Weights of a small GPT-style language model, trained from scratch on English Wikipedia: 12 layers, attention and MLP in parallel.
MLP neurons of a small language model. Each row is named by its layer, matrix (up: input weights; down: output weights) and neuron, and shows model dimensions 32-127. Each number is 500 + 40 x the weight over its row's rms, rounded and kept within 0 to 999. Numbers have three digits each.
After each neuron's rows, "fires in" lists the words (lower case) most often at its 100 highest values on Wikipedia text that the model never trained on. A number after a token or word is its count.

L3.up663:495483513445464516625441445426499514504512445528473515548496483458490498491499463515564464567476566467540483495495440466476524498565452551496496407444512472510461469523481452494559497532498422439467518466434447477421458540522470517518426494522503566465493583530410473499465466519537502503
L3.down663:415504476541492507441515500508517464499516481446551472483465533503530470504502488448484538480489515521558542471467493493478498458565536530482473522540508530488513561556557475503457493437573548545484392501567561478568446513460438506422534477496479459506515487500510488502579521445498547481
fires in: "from" 28, "of" 22, "as" 19, "into" 9, "to" 5

L7.up255:472543477505418503533512506521547484466541456561498482468494559541561467477465456488524511512505552428530467568522545528486511471468521458458522467531416531504481493489472474579434485414568487380565483538469481538518517529547416506507441469537555505484505546530453498474469506522411542487
L7.down255:528549425507501444477559445463560489519445533534541456591503539535549442472441532566482520505477552520466477572458522547475542504553468458509520426551529494449443498529448513462443471473500471583467459517518511496559489479509524485506613493528450450559562524470503380513544492554503503479
fires in: "to" 41, "were" 11, "we" 7, "you" 6

L3.up706:479485488501467523485477542534499569496475481496558507414450498476513499439435495546509550450518591473514478420531534441510499464556533444462552494482482482483479404448471464502487498464464509413475428564458491486447482494506468462501432519439494600463531521477474577468525551492531510550
L3.down706:474576528543403494500590450537518418441497579461477472545513474440498520404537503452482520541488503513455436529537587552418459437548411456518532524490485499540492547572530475460524484455528437563550475517522536534484500563444526537505456446598489437454480535470465438504550487476465505492
fires in: "of" 51, "candidate" 8, "for" 7, "battalion" 4

L7.up501:570490533480506444539474507485517564541537518446419555530499529533511529525511488492571528514534491475504525520525452526544512506499509456517556426430536491515486505471542430452477527494512501522515376525575572589481499516548496495582475542465491528478501497575457497418519463525518520463
L7.down501:300478519435466410544576431535388451514522533507469483510486507455569511488521477427482550434444543586553507526546472450479507482511464456475539462429491528559484515561517483432486530430485508517510532536530534536496419487496522560491536470401447564443560511565491411502526537462575517481
fires in: "to" 44, "in" 23, "on" 11, "for" 10

L4.up1406:443504488490508441524502464501466517547533588496435508495547492500454479476494540508502496490471566512489410456523485477551533517537501487546461504511460528499508503438506494532475548514488445547432497555475508536478503472517479559528483516470498498492509545537526498549413502487539489513
L4.down1406:464457497475428488515472487517401498553473504465561482511512546413446502507428550505577460501476492501508512449489442486526464478490507484471477545575504434511481486471535496521571494457543509535581475554511447448501571468548530482473543509540486438513483536549558543446497519514495563474
fires in: "which" 42, "that" 17, "what" 6, "where" 5, "whom" 4

L7.up202:508489454542494474588590524496515517447504490512520467486618546530492355530466475537469409512464562519557573456493452601509468455458548539433521460488542527518458548518452473471491574518502508493466517525444450499441501527513493529481509510518527453471544504571481428450520489485479543501
L7.down202:489441530541464506493498486511431439450515516395438487548486451497484486555488510495563494473480537520483510432466485518475538527510455511486516525489548495438477518497507494513509437463523433527485429479530543452494497519462502489521538487450525547482551469520524505473474415574486501507
fires in: "to" 27, "into" 15, "you" 6, "in" 5

L4.up1447:487524506489501496484494455493532553514488503473455536513510533477474463505486470503486542445523506430442418557466511503526476458480504476422464454435469509458476575484517525551532536483522557517587472495560481487494508437446435448531547497500488539516527491504530572473388532439481465491
L4.down1447:499489482465537508519553427495448562541451446453494484522427404489566467535465530508473548471438465569499469529442516459457580542586531508548516483536436511486567424467538486474499486448521474561491502538496478525446519514488490441543453491494541492548470578567489460535530493508576559451
fires in: "at" 54, "with" 12, "by" 9, "of" 8

L3.up379:419591567457431498478514503485448551528439444491468479576430545526534523509509470507557517461492535535519441499453489451495579568450574487446524450418533507509496445441553502550591501474531577483467450550466545499446458481478467494537536495499497507542526508510522538480491486532505483490
L3.down379:489468463547480462566614498423515486442479442478465462449559489474485518494458498455487473522571498505561521444547495552536495497518468531462470501475437552469572477516547554524467482468493521565555520493487464544514544496459591537497470526465554517426426500485511404486521549431534552487
fires in: "of" 24, "at" 20, "from" 5, "for" 5, "on" 4

L7.up285:429384463449489525496578596438477510547441453545372536551439501576512512484473454502525520469483556521559400502490517416478499489464567564522559484399473523566523526484485551500507573551538498533408577508517444481497470451563478489519478505492477552506519511505489491540534510509509436506
L7.down285:492557511515514449539565461532445448470481552432482549560513535530545514423495560507543474510499498570500534463518479529492477502539506544532573414507508479524493456516439468488438444453462424498520461499533556517434505495474503503493538557452586531509538595490451450563541497441549520523
fires in: "of" 59, "on" 4

L3.up165:532530445506519414558519524542486446482454499569497481421462453530512501554449472451540508442520509578491448433528455560464490444419538475506484530530551419482550537460477523506492571517429477519530582499563450496542459543473471471494539549518509494576502502546433519479464511567521504452
L3.down165:549560516491527513410487445535517540457505512482549497558518485439533506550484513448487527524518538467514502414527478442554475516478487521474504557559462529491479478511493496533516538480467514541574481479435500550489597453489562413481472484454445492463547515489523482455528490494489480487
fires in: "the" 87, "loyalty" 4

L3.up1443:384515451496446474542532493485533529525572523435490525466581438609466588529589535538506469468527516462463466497519505482493556471524433526529449475469469497386465494406459465548546444447483565539459466542580519536475535459507501489485532477461481549465390496504435416491473506539464452465
L3.down1443:563411494502499496471467464546459510432494518469471548508531495541487530488476476489541491472512534503527559499509470523548496520478425514478588524563545459480399436500519459517529507522547505568482494581425484537480501542523488525453527499523428432513568454500557487488544546540493464491
fires in: "this" 35, "where" 14, "website" 9, "it" 6, "so" 5, "what" 4

L3.up356:459474449458498533515449490513458531460454506497500497513465506544546461489448521550534487512491556540439502507549512495456507545464469507490452484450507489466516473534515523474526491477495476553552582527416535502435495573524486503513571467558493539565445494476475483516533474494487521419
L3.down356:498514492526469481522508436545512507526455486495436559501494468500581552510506435513473494535496502492443522506515461513520416465461516496488560538459436520494482482610559492460529509555513523487489432469497551496500569514459616499462574514478543545512550502534465481472518520501555549457
fires in: "at" 29, "of" 25, "to" 11, "for" 8, "polymerase" 5